python train.py --n_layer=10 --d_model=320 --n_head=5 --n_kv_head=1 --head_dim=64 --d_mlp=1280 --vocab_size=2238 --activation="swiglu" --norm="rmsnorm" --norm_place="pre" --norm_eps=1e-06 --positions="rope" --rope_base=1000000.0 --rope_fraction=1.0 --qk_norm=false --attn_scale=0.125 --bias="none" --tie_embeddings=false --parallel_block=false --init="uniform" --init_std_qkv=0.0276 --init_std_o=0.00618 --init_std_up=0.0276 --init_std_down=0.00309 --optimizer="ademamix" --lr=0.000325 --beta1=0.9 --weight_decay=0.32 --lr_head=0.00466 --grad_clip=1.0 --warmup_steps=264 --schedule="wsd" --decay_fraction=1.0 --decay_shape="square" --final_lr_fraction=0.0 --batch_tokens=32768 --seq_len=384 --doc_mask=true --train_tokens=259000000 --steps=7905 --dataset="wikipedia_en"
MLP neurons of a small language model. Each row is named by its layer, matrix (gate and up: input weights; down: output weights) and neuron, and shows model dimensions 64-255. Each number is 500 + 40 x the weight over its row's rms, rounded and kept within 0 to 999. Numbers have three digits each. A neuron's up and down rows have the sign that makes its largest values positive.
Before each neuron's rows, "fires on" lists the tokens most often at its 100 highest values on Wikipedia text that the model never trained on.

fires on: "ad", "s", "|", "ed", "e", " "
L2.gate44:514518483481513518522474513452458525452463534588458473507527388601484501576390496586533521479418509462544434474493449595431432470547486478468538504495416537469529530539515468502467440509458524477459501424464528454470450512519528517534461518460453469531480525484481491435513463445541475457556584427540611492490492457474472473497560550597437427488527520436478537488578468460480543501494540477525514605529503493518551530500525457508501480490556445509477509509442524489479512485506477435466513472446564521582495535402438515521529548506453493513426508445459535509501483476515476434
L2.up44:449472490543458508604509460453486508387522460437482479511499434509432524465499525523535496492455541470524478518454489571456533433481480502534491469514480514436475416515566517477489485566525487485467515490551562444490511468497562522507543567478413455550505507460490470504491453497528506486508533496520503451579458522520506523465476502540414517534468462471561538460499481469506484498517514435485551467473468549468467550474532487514574431497458521469514463511480612528531470513544483431449511482502559490509511533472526484485564510488534442495479572431440556469538523480567562508
L2.down44:508463430546497496543509476497464452486456491553502534470444470505483495482533512492485399548489426429562540451540513461518508529484527477537530502507533528497517531514482548466526516428576531512438493550540444478457531520483424468455475472581536499502476450475444505477454457520510474530481436523500436511558537516459530553500444561457489500414404455550521492553519547467518591515451503482500489441488557482468521488540531512464492531596479508493474508520480429492475477459442506479547475509529476476445527458533477502461423495550464463535554561499472393507470482481481552511

fires on: "\n", ")\n", ";\n"
L7.gate217:530503518517542507474455525528509513468388485510482562446490447481524502503493632522481493495438460489495498478534476485501488519553494512436552565446446564365506509529531471524485505503502447577492422510490525443531485490509485403486537507473508479494479518516474516486469500443507493496580523436501532559479481490489448547484499515515456475540503484472531503562477470467507490522534565552452550503552492461494510458507473482529483504519479490482502534471479507552438513556420513436485437492516477507468578480568492462519504536511496525427510484514504442544494469511607462446
L7.up217:508498432479491508466580517457567508425450531498514525515504525563569533522531440493477517461523523526490496519505491550444589547461414524495613518471491499501454512498532451513453466488524523456473475594494484563495633421439449505537492529480486420553514537382514536509459533513531547544544506436494465492483455483520494416483504525580528525534518519560534547461482519467523482462502553520537474457446401519516456568477450496551492531464528496540524530483531543452499546520491494516503477426501446570438472514451445528510500533478450473518470477551462533442442515533464540482
L7.down217:441452469470481479543499550501518478432441532502515496518458555520495546566527564502464511528465494514503490440477538495521484516563556521525494507509585554583564510526558452503510452496522484534491529493396483386529479495470533524485451484497470487463483599536526469505508428522510447504476444529434546515576519592535450561489483500513481453453492474503511469475513485494564513507484462531480478494468458472525478500605468510440454445488470472466479483456475479435423524510490538570465489495533509401511490531543489506533495558548470533457459565416536433500520460504592509519

fires on: " the", ",", " b", " men", "-"
L5.gate664:454519502461479521440496508479492544450569485521620494509444448485513446392524477508463526475532510443567502454438501450463445517469447456531495489556513502448454546453477537507482534475527461538518496506545455497535490559482510533473574571520491527511483463463489591469490475469476541486570531513493466466453505452439525450505538467482486508445520475477604553503534502487477520419545474566477495518462555529480470497447527557476538544475421457525519486520500589472510503528496459500485487503559511451461486561476558575446494557505522458525461473557533442459494474471413496457
L5.up664:541502512509555551469421544483416506452536450537508570551472528478525484473576498515524534487466532451506483421536520456498585469404581435471545502547509508458506438437492452594505437447470529544537589461575484488497461478537434479444405533467486481442509509499520484465483555518550476521565490499539524425525508467515514461474512481568571523519512515517476459497529524493500496556512467480503519539538483550514473545482471453526513495513503464504469548451458594526492575562508540514479556520522501487445470508508585514483492451504568446489438574530475470521469436499476427550
L5.down664:541486594583428578529511444479462585520492519515444482529472493445495547520485550465491477537479519452499500556415582492520556479505533567461481477422482528507512473508515469462510407509482477443482478430498520544534537539520567509508477547511555498504466478502454491519583500472472459496389499454486582498469556540603522466608466480448518509520458531365485475526454457474530603474506534518370501503495433398527528473501476480546506483530565513493539477499491472483517487469510462516489587560524548555488434470530452484539498486531470500547439540490516522441525493542526505455

fires on: " "
L7.gate617:474431458502513477505499511490517563520480524515516458505526517518529494541438572475432549497503511500519430467505495472515500552476456543483554578518571481477505455514495491461557489485441507511506503533501478469494513510465503497546476557462522471515602502434436419553430564498478530475549472500490507506492532570553547455437482563529550495457565533543457543486585541435446449528509479520438536480498477525469494504489452532523441540475536577489461578496487498490476460493510503452518530450530518451487546458487488524496550494460447496515499476538512475518479491522442480430
L7.up617:413492509532453522518545542519562510467515530455540548508524496490451520485455468476559508500529490481513530434444481515500554580531488476453460604544569576440529431456523438515562502470540559533458493482560461571504499391468447499491458442523490537458505489491532524429549578540501539440553466479549476517468571540498494506489530539493470504444526550492488469529570506461505520506514544406501555449520500535579582431487475551467432502454490551524467564504536543468579457493453543452458492552502440482440539487453551506479549455511493536469485538597479558551463479512474488500
L7.down617:535481511509561507487476428503411454524488479472497469538484508485468518530514498528525467510488531545503433545590519466514553482466474527580512450431470411495520531489492454583420534489534463501447488484572430493490477491470498464483465505489487483480525496496534459595488480497464457518463559425467584501458460509489503511512475494463474519449482495540489552596492458503538537442467468453491499535538491486506515527533500542529427520481513433477587457517474485487530552491578499504489486485466552505503428495477448501418522508546486460581447495496533526479523519470529546504

fires on: "\n", "–", " ", "-", "n", "u"
L7.gate481:481443486558503482538430609436467475566530513496499485491463530514480487529491512476523574501457456473560502475543436444434461476574460498479480485467496419452495510539544512547496563442547461509440403528484520480471479469484523480530506519494518426525452542477504515461406484504481508476563502528497462446443475501439440493459484479537492473506427449607426460462484510449405470554430483556542534467500531467564507499454443560564556436467501545448466478516472466463489525537463464545492525557535546482434545491379475449520524485507465461493439529461486463512550482467503472476
L7.up481:371520534511553471578508563533524468442490497517516479471482467491488520506471595531503521396532481551515534475523394520447508495496440513425406469476541523421497532455540405450539526502476571506474426515559513495532520487504500458545477474571493511494522600425482535501488520444515522450486479523627574501471479521457478496581477466465446488483483440490460505510434465433491458541505499521576447474462529517551513528461495495499479552484539525487532482502516517434472513539496465465474436491473523498458499525474471521481587467534475502489439484603485490472479489550445540482
L7.down481:466520426444492564532502403480471424425466505549523555499437562510477495500477513526468577478500503435480502504517513448482528444552528473501461474471508489481500455499475433480506511485514511504559493537521594530500516522465453489475472434519509492460508530507448488457497449430479491525496522556468490535464475473528600615469450445501534495561589500533543531490570518538511549441501492494451560530474480504581485506542579497480482554533504447524544415500496501522560461495592473465489533559451473504507474456569527471471503458454541518508554512493425543490425485495438490442

fires on: " ", ":", "\n", "t"
L7.gate595:484492480493516509526559495435470531453570475583466502450515497447484451524536468528508510528538464459500412442454448563496548572521455506548479443468504478440475504560474511576563574572552467454514430542498546498489441475495495496554573516461503479487548547518516483485501471536562545440516571465509498473496578549528511468517542487533497464458482478484541570475463491433490495508516473520568607500529540428461447487524467500519508492516500560521578465527503459537549529520528509482584458461535492553432527512531428477553483462559506502500488518494542464469506422411474502519
L7.up595:443459489501459506456547513517540531495419492499496463499507535457433493453512478463540499506509469470504492447490527503510530524485479466488422527531489581536482489477478547491535516546490510530505459384457482474492516395467524472542506574518431521507558441557508504554518482527476535527526529558540554541499486509502441500492519518509454528494486400564532446529522460484514597467470477453577492438525562481521510486467456463601416497464480567512542481509475517440425451544484460541491465532520442520458526433531513548514475476581485469434531583547516554543464475475470499531
L7.down595:465584564466544532509510501442464467436530540501467494537460602596551556486523542489537508549527512549562473570465537484501443490424518527571494482547477464575479502499432440481470532431512487460493533511497484525564413499516511475499500493594540470562479435429582524531518482568506450530565421491500522464535578489518495492470504577480511471526511485491489485479504462537511495458467564503446431488443471503553534526442592490503498445510529478496535431464416504522474505462476494489538447472467435496493506499455551530451566469451479476487491501441474516527517473465537530475

fires on: "es", "as", "ern", "ed", "e", "ld"
L2.gate440:443558470406553437532476529466517507567513547509497481482469500520549441485500469609478482543550488454484571524497408439535532404520491517434503491452447559601466544450485568446445481516470503518465534489532537577509434540477478511480543458585555514527496495505539521482464447510448548472505514429515494501510557452473488458527575553511511505439580469494502556410500525503527517519523471565478422498561454469523514419517541424459486459479529448503490522446534543553473500486474454610566520545538491483524490549477485547543458532483464512538416473537458555519530502470518474440
L2.up440:487531534520506480544419474421453474493570403502459490525459541461485529527504479469512473478561536520521529522591484468512481531439494492515606522428481534521445447377523475492467523508534497530490483532495471508497557424440496551512510445447413508545447420475525495485532440506537471559490433551515527522516494507583530494490516433543497529502519484447528462479451546561495506553490497483482466457449423497565440487487526545493546428498486441499509523550478524521544512475543545506552526523501567543504474553439489459469569489506507448573535477508445492475579463549496528530
L2.down440:437409512439475466506537541506515496467475475484526486530517449537403489438468454548511470514481453529465510510510503507504540485576563533493433499519571439464510549507447583554598516476509514525524548502505493489547458571531541426443478473551516553428522452476439542490487477467445474495537479520512439485557456483460518556555568547504554561485468498534543502497512494525503481546496522493514532459460546510454523489566515452486436481536394484480562483517525483397528513538457425497522510517510502504473482477547469477448486480482444491435544502467469513529436548476534528546

fires on: ".", " and", ",", " her", "ly", ".\""
L2.gate53:566567463444487500447445514466524551473568489558501472582487424523498463504448467450546493499445446561516455495569532504439574530481471530445511472490547427526479582446502555498460483416507475528457505524554583532478490421549466508555523464496507458497436515458459561436514523481518454405532506509468531503481572466484519445513498442456500445463535533489473534451508473427557473492451441539523495582521498551543417503417506570522531485544492419542566515482481576455567579421482534505582477479425542460526530484452438593444488504484463482479488523535475522512526464506472475557
L2.up53:501599536493588473456466514457475553461533484592486485596498494537479473548418535441616496543429463497511479508506489514450507477468553515493530454479502429480454547481536495434454453445479461541431499546545540510537441517566461514510540506461577440498440520538453539502515496469470385392503528511437507476429481471443473477565504489480470425459493529518496493470498495457499450563547489573497476533539522514576450525434476474505489527481520385515612497448502554468535575495542474494528503479466518469547475482469467514489482527464472525488505499488507483449515544586482492580
L2.down53:480538510512497543500493470489458471530488499503510487487496551499489482554472546473479548476539479421495493491445524461509506468537535512462523465475509521473510435531444496486470476551335529540477462500437522493516499504520570477502491534457450507521489471563500469505531470441481498435462522535489536507499478489443489533513495527549512438526456505474504461563457535576449422449493524540447470468504467494468520487534491506510457482533556492503495495523529499554500505590733474546542575500486533529532429496467524457488494539560539491479464454461499523495509527642539459511

fires on: ","
L5.gate690:477514465451455517503479461561540483488512472496508469470433501524480523474435498488512493422445446523475482523508527466527455447441501425479498449423538466588521471506541499458479452448578533514592503498523572530519555446493456522529526485462494539478510522481495473452519543582439522537540548535428489497471546451450555438442509467512487448475497525509601521521470528473448528459421492577562520535445500516536586490544485518498590552525416510472519492437560525492467570430451441471541469488483557428484539481551478477493460515459509471462513603469484482520442418469435475559
L5.up690:519497400533514455536536474438493506520563525509441500444526509480530503451490458502451517507535509553459496558534538526506484526521464474426493581468486463466511492571515456439429523504486537471500477519453547430509412571459450490523503457486545552427514456511549505458462539500517464528467487513490464470515561480526552546519405515463451465456519543544484486468457485504495531546568507557447530505428494586495503497570516510513484608588433553441548440566556487543495527397519489497578479499506505505481524491523451492504475437475505522477510513442525510572505616570500515534
L5.down690:426492486498489577458514534475547515542510546468525550495525514485464490510451623433553515540552436570530513486485424511515537499507498456525512518533489510497490476555535523505526452455401476468489513520457533437553615569450523478425531520502551470519547548529514470474514376419468453515577484423529479470559497582532498514526513544434561527499551509488494486566496466505476444494508451502503469544577504453491540507534465523466487504453546496517456496495557483557512434569645462385552522491488473482516508475495516492519439444550466483462459448489505459416500442517474508544

fires on: "1", "\n\n", "==", "9", "2", "7"
L7.gate462:579490434493493514572494540450521511476531479592494497481474479502541501497534439424499574453479467558484513469581500450470508532491459526576500428393514466430494556499506494498549572504511484402501431469563513395513561446539544543529522476519479486503488509472527520444433586449606445432486502470456457459493446570469534496471516481543465497502474483512526490493509518555417493466501439544557534488532533593503476526474525556586516513507493468537487542561558479538509561489454527459518435432528519478514521565474440540434557575573471492495506472476529470489593463480480484414
L7.up462:511488514475435563550615455547537599465490508606527463476428438517546494462535531466578489498531542449480505475509485497446479540521551484499450468523520492508527552421488488518578557467488477448464451505481533514468505533528510498503464519444543428563516495481474546447448528519435439443466495466437536419474463510478530445532527466547494519477519513523488531568504497524469446473536493539543500473525524477532548547486443536520449530532479555547467488518461506577449535458475489497490555445456479516505527461453463534525443464488501496509541498471538467435560515508523498511
L7.down462:538496508469543498498560518487464462488572423548477522530466467449525477493491459553506560535486492503451543522459459461427508496555605529579475460488529481483485463489500470457549504550420430536554483448449505482477454587552536464571485513512534498491526416465509473504515558524564524464410494460528458463524478538507459447473531461534460530587487466519498533546574548519514509441488470558571586467526478528516532466455542506461518477455504529456550542514518522512432555510635494499516485547475466450477496502505473512494458539512486508479512566467511486529444478518475458446

fires on: "–", " b", "-", " sp", " co"
L7.gate955:572550459521475597472518490532438453465526483519611502553505551499536568474471513463503506499472486520538465496486451522535528510475495540552563518524557573448491499472463557536538552449547545497537506462521564422495472583518471501472468466434497461455485514532480547486505500521517494481544502487493467537518445491558551568496534516506517490532480518473510518491472479485513519447455566586508516474383469552530507531480536564458581456506401422456493527542440513530553553478421528430561446474536516462577549465580518453558511464481505504565510574509440495508495479461494531513
L7.up955:480486485497497511516417520476437520431538486539478482531401435479509503484486543584567499451507570428535573488532436563434477478479483528492528500522457534502478513477521484478538555529518549469528529524593454549505481499432479490508431495445550497400523500562482555521506501568494518601480409470560497489554574462470581559477516502520498498479557535495516449463546446511437497454421489487432489549493477519557443471533423446549451474525466490472554484461492484506527443484505461503536515533518473574439500546538481531454526473498512520570480557584508532496545556490469496567
L7.down955:507515494478448537591516512543470526504529520557508467493511458442506441512440539510500498505468556527518527527507504489494454531488489459536478503447484429503535554497462514536510491522521473466466454519495531494470504536533533569570510548553506449481423575443555488485458466488472549521362383539531543488464480479536512539541538533519482539478461502472538513425454496495478558523393488467498488527505483477580416529475454543572592548543569581554499553501530469528515501537432410515469526488484559504579490520474477499521477495501451474502438486497600441556478421526516392487

fires on: "1", "9", "4", "re", "5", "7"
L7.gate392:559474479550498506510539483493455466579448520506489474479507462432540470498425462469454555472525445518538439522536490487525509636591457513546445474517518477510543483532484469512518492509516545439501430471512553520451562507439572470430500557511417527564500524508518578508475549489518457485516499496528491502427522563517451547486445494591486531496498527530532486447549529466486488539545471564476552524457411543434514598449566470545496499545475495522433500456422524448472447450502523495561458446539471501499505414488522500500505492566386500498496486461514495498539548480534466552
L7.up392:583449458482510521523525500467524514523522465501505531598461545500490453458452565456558513487513443509478525533472516561494502514540488545590513481473511476452470536445492477467524563477541488500480509438548502463492551569552460490458481478537490473497499473440469515489451531480455488529538513435513542524516449560498562447498465504592539465564582474543516482515583560499478490496469437528537506497505504524424466479495578497447558415456405431469434531508573496447473525470443529508456528457476505501518492460529469500487510441519465549406494514448534507460530528443542509516
L7.down392:499546519490472561527484497495534490453495431537450463536517407428469457458512513487475516452450497476502501504469421479524520527488459526565489428497474544470533524514498467499492436494418587528506527548468583512522468501416528527498533498534462478500514484529564495455448520579521553535419501529522511523506460508457500546531517450521536547587507491500572446510545467494513505465465429466497481536529470502480445477458592506451480544533484511502484550506495506508464434509584552496502544550540542561482502544534498630482497557485494491494561467485501415535478503470425529495

fires on: " is", "\n", " and", " =\n\n", " It", "ly"
L5.gate692:515480507439501457449469434491496494518468568543541502537483521469478533545562551554477562450470497466460434537437469545559473586556562559456433492387514496425526499566519423521437522463564412520469417504539525470469482555531520564462530487560471499517475565532505528570501535483515424447535560500496513541459462435402432555484458510527516457502483456472467514484524529503522526434527527497560465518476546420527509449514461482538398485498516492548508505485522509479509499519500495492565517459460524479524517514453432524538559503520494489498442499499430516513481518529538534453
L5.up692:472523520489500470541511503468531481494523524496577531529445531537493498493559519500466457480497469498484518410470522583454590483491476620599537439495564503535442491528522533554491517524499487459549479519516506570467495483507556480586469483487462578522470515458532451453504487572514564462522460484479509441527519497474496482453518493483486492540555582552504519440500479560475436494495522468403534482517441519443437538465483505576477466531558498534487444548475511433503500538500481424539463534527476497565492510482453507477536466514460429482463519523518451595422476474513506466
L5.down692:505486529472449442471448491499511484465497548547476467477489533486439493450442491466509508546482451461469489515509452569558491491483486422517497457469477563510487545506553477522541441548585532453478564518546512538458451589559476478479493517493505528453522517493475390525553473458510480522483480475486476506523467387410548518515470477466511539557572456467529472467557447429511564592523538559541526463447498432519443471527488469419519443471459457476463494506445515535529493561483534487504494511437494464567519487466410464538454545472481499487506509446474490601464435554540455506

fires on: ","
L5.gate804:447467467497501451500480543476449517480605476501514521532427511451492454495515441509507468480451423539489455432522550464502509508475537414432519495489519490529457525472504464508503418511526485501604528575490489531535466458508546575536508524540432482447485498438474513478540515521493509475582633501463481477422538455475506466507448519482487514508468516515563513425476443432510540493549501525511577517501537504587394474575493526426553516524451497469466461487508522493485560457442470563485496438447537448494513501532472489466469484522510529486534533536517491480501496477542503537
L5.up804:478498390558483519523468506461435466443564491576467519565513543443532489499463518546514463493489458441499403491487515551476421507511473483533523516574392492445473462561442502470474516452512452434493579510577525486577455467432443495580470467517514611460512487501559458491481498569535443487536527488468505501450577467564485474527511537473508455454543493490539497442581527527516540500483472564439548527460532472494447407486487500537561517489448451565489513474449482495493540470518529586507493512514471529482555502484518506499525438598464567490518530467529481566517562473434522571
L5.down804:492506516500559508498539451515507550547506548481505505490502451484534556540484503456518459557518518549481521501465495589559508541492542471578560432479515423497516548517522490478490469529459514469481490496513555454542503562442479498448572529575501464494524574517493506491530464476464496544522531405538535496479505498519549486481517487552534472557449467505426487588532522422476472519502615524494540548480508507468486467537506435444509511527533541454565478454506453528512480568591454450535525501484505484430473437508537540487406496439542523465474485460468493482510463591559468515

fires on: "0", "9", "8", "3", "2", "1"
L7.gate99:530512491456519575547508486518528478496487478514477437419526584455554520464478508443523553455477505455491529464470492506507520518505493512478493490432456426455491533495505514536391537498552497476559457497472462423423514500485472404542496523527500464477563554518466471507494567465519481415571513417508602487502473594494437519527479516498438447450517469450503502554505535548423456529486475500480411519461562425532556502466538509429452544573485547504450505475480512511475542466493439466583476515548541442476513439455491450588528473489499492495498479455458531464530487499511506527
L7.up99:530543430488474463473536443547412530456397542574367479529494482517474502578557497546495582469551535590509550543510501506471483513515547540491487448470537558478528535448481490492512514535510509530449453471506483581494465500508523439514493548511519504493520553588488495460464507538483495523469464439520537462540494546574535484493473437553555472494507595461458468502551472480489474450529470449474530514469432434454564462525461430535455575438546478632492552527486553544533520462456475496493508414488461484480550534499549494484520498478473608422530541486460534504530452490503454477
L7.down99:554465492556471496470530453550546413554523469466472506493500439540517454569494461550529512500486432502556548569551491495478467518505544477522505468513434505492554434516515535538484472517529554465514514534563542495483495449480487448444490477522485529471486528483543446601475501462510499550570538560515515487424499538468498564403461460485511510467516440431532548592506481539470464445452489522514482567478430494508598479484550539452507558527456470455548507490565454473589489506462526543482508488478493511574507507516422461461534511476515530542444478505428593529444451506549455466

fires on: ")\n", "\n\n", ")\n\n", "}", "\n"
L7.gate634:569550545487539527514503444518494461522537498534544478459539482495427472481574517533493510523439527536496496492576501484478466549571495541503423488481533464463446567495486493506513488479537471556576497478496549473522495556519520464472561505511540518528500510553503534439460565520451439493508545444431539506456490495447506463501558601496503465476495467395521507556509475523420568503498533499418503515520528516426535472551519454540575474536438562571560476544526495458488527535464526550474438514509554496468526476558526519485557515405503491509540469516451460452518464465521482508
L7.up634:431358453498586500464528447485500574473430513483542516492487477512567463478513536467529499501518412500569509479445538516502524503479500421513529508511519522584473447439546529495454538522518461595481508515503450465513514551447386527516413535386490492503466513469459429518428489471444560472547491485550429490536518497425458527466527515571534533451519509482470474515485499456519499474501525512545560544440454455488563450552472531515452553556499496503487475428506564503465491528519415530553479450519468539531512511492463515439515535507514460549500493483548537455490503516465519521
L7.down634:532534465504521476481534511495536526543464562538448454446460488525505523517538569493526509535527434530543468522514444505503474528509542569536427485454471556452491467467564406485484527446460567502458536562526440482533544524421484475461472562561454469559478507516483460546454496533528499414530510573415535518486469506479479519513498485472542475526461418475555480543521546547501449463520453544480488554477471510485487524541519501499532444457489505556571491440526461501517546443444593533516504508465506500585509423520503513481524492489498489575518553399493491514613414514589475469

fires on: "1", "5", "4", "3", "8", "2"
L7.gate285:534489495586499556452539522523444447504431456468531456515504475505432428514474395450452535523524496497497539503467495489524488535507506526466526457461555514500516518474498545457479428477491544536546430465535547477448530524457516410458493515499512499480536535514506473528445596500552451448537469484481434501602447527465478488513482484455499482559510459503501531460545467517456447454482462505535481542479556466504569504414525492465429470489515479515422571512511495566534449482455492530509473513501513461512556523494435564490417502591490505494567473609523514451493463485472477457
L7.up285:542510475582485536475487531508493530525494444449534498505502461476443485562444465462508565562526523505520512512525559472552560509544456505503527552421506490493498518441512508466424524468490460476521438533523492517416568443525569480534533472487467445512539553492494494465494576512531487486586466493557485516499518528506505517435402519483558525438565450467592535472508520563507465492502511484443499534475508494451510478478528501494400493443507477550481565531501511477453461517423436549538508464569462492513540505489490510542488435540526526539480488529556501443463457497393475426
L7.down285:537450514494529507501531455472486478545491486505503574486497521486497518533496443531508508485540568499553512529506478488544519492485562489485471509492505544499568587568462500524511476495391490469472506516552504487501460540455533462530440476567517490417490414515494476547557547482511489558470501474523512451470479489537483535487488482458473446457443445468556486509520511444531431448508468516555499519500468498534561553496504477519458495461501516469516490544486464485485506536443467557481479511557486541488485517589514500485523517513517479452513492513435545509455497515476464499

fires on: ",", " for", "2", "0", "al", "en"
L5.gate369:475501492451502519539515480508506520454499536505512501546526512504459491450536449437475473505398512437560452536537484485524577540564472474442501434446503530503543503558492463446510479430511446507559475520513516510519563421502455438539457494563470530476466470520507475473501525508427558478517448582480504409490526516444462496483431500429500491426452520496585513517468399450525496461502448509486456444438443470529473441505525471418495530534491501545538535544540582481479532514533518476554536441554524492447517493574515542490478469492507488601499449459425547497487396456483522507
L5.up369:512540497463466520521507484510478465506518515464469421465561539538511502407515510485513525539517484550496467528516532552521575445563465460426493547457523452438543497456521450550441484506503538489459523473516510532467533504474458428485495514480497522453480538473438532604499474497553561543500494523518555492461547575434518500591488566478505561448508532484487514497493522466489507500521462553523471584521510451522512535556496505600531501557465550545556566551582432466423546385498514491522491513449501494575472468473493584507563441428512552510499463490476590585532500498447484396
L5.down369:513494442603541598518528571469499493474480494547504512487522506490496511473524499490504497425555461467428425521477539476553466505465537497538512454543481459447503457564513612485491504420483531542460463477437486564552486502561539551512459503477495583504476523523557516511444535457503533515566434469537510494536548474515450480480513514433517466528501518566498459529447509453522423536497466535472453555494535520552537530500501491533462496452493485521513492498405468440542430606495484471500551621534456509558499438525483443533480507529477408432570450455515475457494502473510463525

fires on: "e", "es", "is", "it", "id"
L2.gate217:509540492440480433563466525459557472489490520527484516493437443451518498496431479520534445514518513486587580425520497443525489448535527501460518478386549464576501553439548549415401473558524508535508508549532428591470558598495530466482513484568476454545474469439477491447512499470509442531476425431457493484513510519482452434518501486495496429529501473442474473498452512443519468516497460527510459557503503481527527503494437492470478410557447529550506485496515563481525497529479436490572501491433570417506475548532486472473548529447428520571508477459536510523503504460499443530
L2.up217:456511447546491499449521576558461527553448412471501538550528509585497514500514475469504459450505450424506572463486490480440421494504420452573462530533506471537473472509502519510552588570467526437456534508433543483522472472456519500505521504479522467508429432526484517514512478510484554515494523534437511543481526488498558471461582520476545504515485549468527506437508486544527546470472500486463548457529553455487520473493522503504510522557493504533538523492495513532543512493508553577507520491464445552452514523443502453554522425549524511517466553509487453508490579538573521499
L2.down217:460470528519450417499530499493481431560506528427461540480544401515454522405499513485528497532523451554499526527496538535489480538444481517498448508547496541588434458459485521549594557480569465488500529532460473445544522503466484460373438473566454529499512511474491504544466512518525559476528520495502497500481455476537488558518499546472506489521450489519488490486482536518552531471459545518497525430536500435533511453544506491468544574475537502492421500505447480519509448500353477495469436498455383496572538507546508526503454476522522474415470464576438485488388554502548508511

fires on: "-", "1", "4", "er", "3", "2"
L7.gate140:481561468508465477448531450529495550510533435502541464497460468519592476514533452430494497468515536552505481478486420452543566580540539530546503434461481489522483504521464553478537565542528581428535485550460542462459507521462589456474516525516536506529550437472506504520461593472565530456447570466443525483522460483462534528463533578464502463526516508473468531529543500429536468503496419519487543525473511486436500548443493541530485521520434446546471517517505499487512454471538433550524543491489477453559480455505519490447558479492419484559429455490520476451504516466471474477
L7.up140:525416517492533465465504492546503439515533516493537490488419574430519418472507554470444533518464545457497491483477506454505513479534494468505494510541579447464476505447445525447494545559471445553507495463525465479515544500566500570561459428539465525541500464583547489446459535539487461523543558540513516477522528583534498460575402466552482444472557563556550530500471491580489492515435484573505494522462454605551493522467528477509579562464500516519480489503467499445435511516461464433481517455460444517527521476433502471495513475522489450429479459479502469512516550516484509488
L7.down140:478494529488516425489524453520428545481509342503429518534498518580486588470558532521509468515467553550536472539539473455459463505483531507547468503422518546489519452557492453500474460530508488492461534496442480484551504480424465500516566482499554438429483418520531474515494497504460483470397494423536473461534548497530517516526537493457533514625457509567508548412513483477484457451489486543464473501505474500484579481508512520477469417475489495577534435532536485559465471560511503480504493515490526499497433486469494463468493518534471570416518573508428463504461554443509514476

fires on: ","
L5.gate855:483527425513550479449571464445489556447567546528513494480483491411492536502536444533473576448469471570479539600485503536507488543470545496527499443479489450456506497478484459503507529522556485545545465582526501550509525536493421555509534488509569507448540568466566497484496496478542533528505485517450480495490530457518542515520469523488481453500481495544514570459517504459437523477562519471495554497462447497515545534567520555503468496509442500513502589471445477510448554455517459490525503478479482482421512512481460559491468455452425498538626525424490486511472564536467433560
L5.up855:537521449494533483546453539454574504450481440533496476545547486509458498407530469493494520491511577545469459444423510463471486514430509485468476482527527560452457555447529556427564481481502517479543491433548541434488491560457544558536519466472469567521553510551446480436460607566513521588491443516399490477504525484456529519487485514507477485455529463555535448507471527474529508485477533495505456539496461488492589446498499466541546555515395469426545499376472595473495473503475517583520511593517441472484513539517459492410486515475508498448472470504483550539474468532461481546
L5.down855:457525458462519470451470547456534494521479603457509520424563494480512457511539543376537491514550493517525446503483468507508577450530501507518526484439487449468409471490582535526509527536539493505504487560486506508467487538522521485505538461447530483510504565508469520584493367482419534473649513553513546524533490537463543562479473522612532505445525526438471525443498539541484468503511446479494521537518481504489498470629547558438462515510573548480519528499489547559496464491554514489524469524448457401599539439447535497467494534472513531566521515495470529501549478459532500509

fires on: " |", "\n", "\n\n", "9", "|", " –"
L2.gate185:530485472417513491595546491435559533448517442486567463589457476537503482498468525511578485411518502500527470489560466564423468537495428517575523521471554472532417488481472455486478525468459457494499537482429527532533430505512467513492485522487444450513447481491472520447509481480486381456528474498510500536533500502527530455538528512499435485437488526518474532452518482490532459484479479499476474533488433496551475552511478511512499451502454490512537526466512514461568578477509484519502512451450594455466551541529437490519566467534481461604483587502528518457566497490486535533
L2.up185:470518535457456496479524484447489536493479506529592463599439488560492490488532530527508485430540542510450445487556499528440526535546522501526463477427543469535444427492485508555482489510490531426497464511453577473486470480482472455468528510487478413512498514462468555478502492482529369454467446547484565473550536490474454475547523530542471479495502511532493511475475487502458489540526485489479492528454521505577480511488520515563529442442462477576572527410477509508532514437471467550476501539382520503496544453430468492463485560501487552557548565500546469479592531456479542506
L2.down185:506495519534501511445504447522453496502484485515532513554474499496488415516479522480490478461483546456477438454501528501535571524474560486460491463517486454542533446513470479446450515497324476522538463435500555521438508499486555500497449498525497436513468517454505481432531498528439535432531554518409580496486477526564434486495476521509528402484561487473564520447508531472437492495495469475480513454464516526548445471456469528529494478491489447514490519504483470507495524478634500539518526455459533460472462464414410503499569534482461539505504511484475556503539468501486487484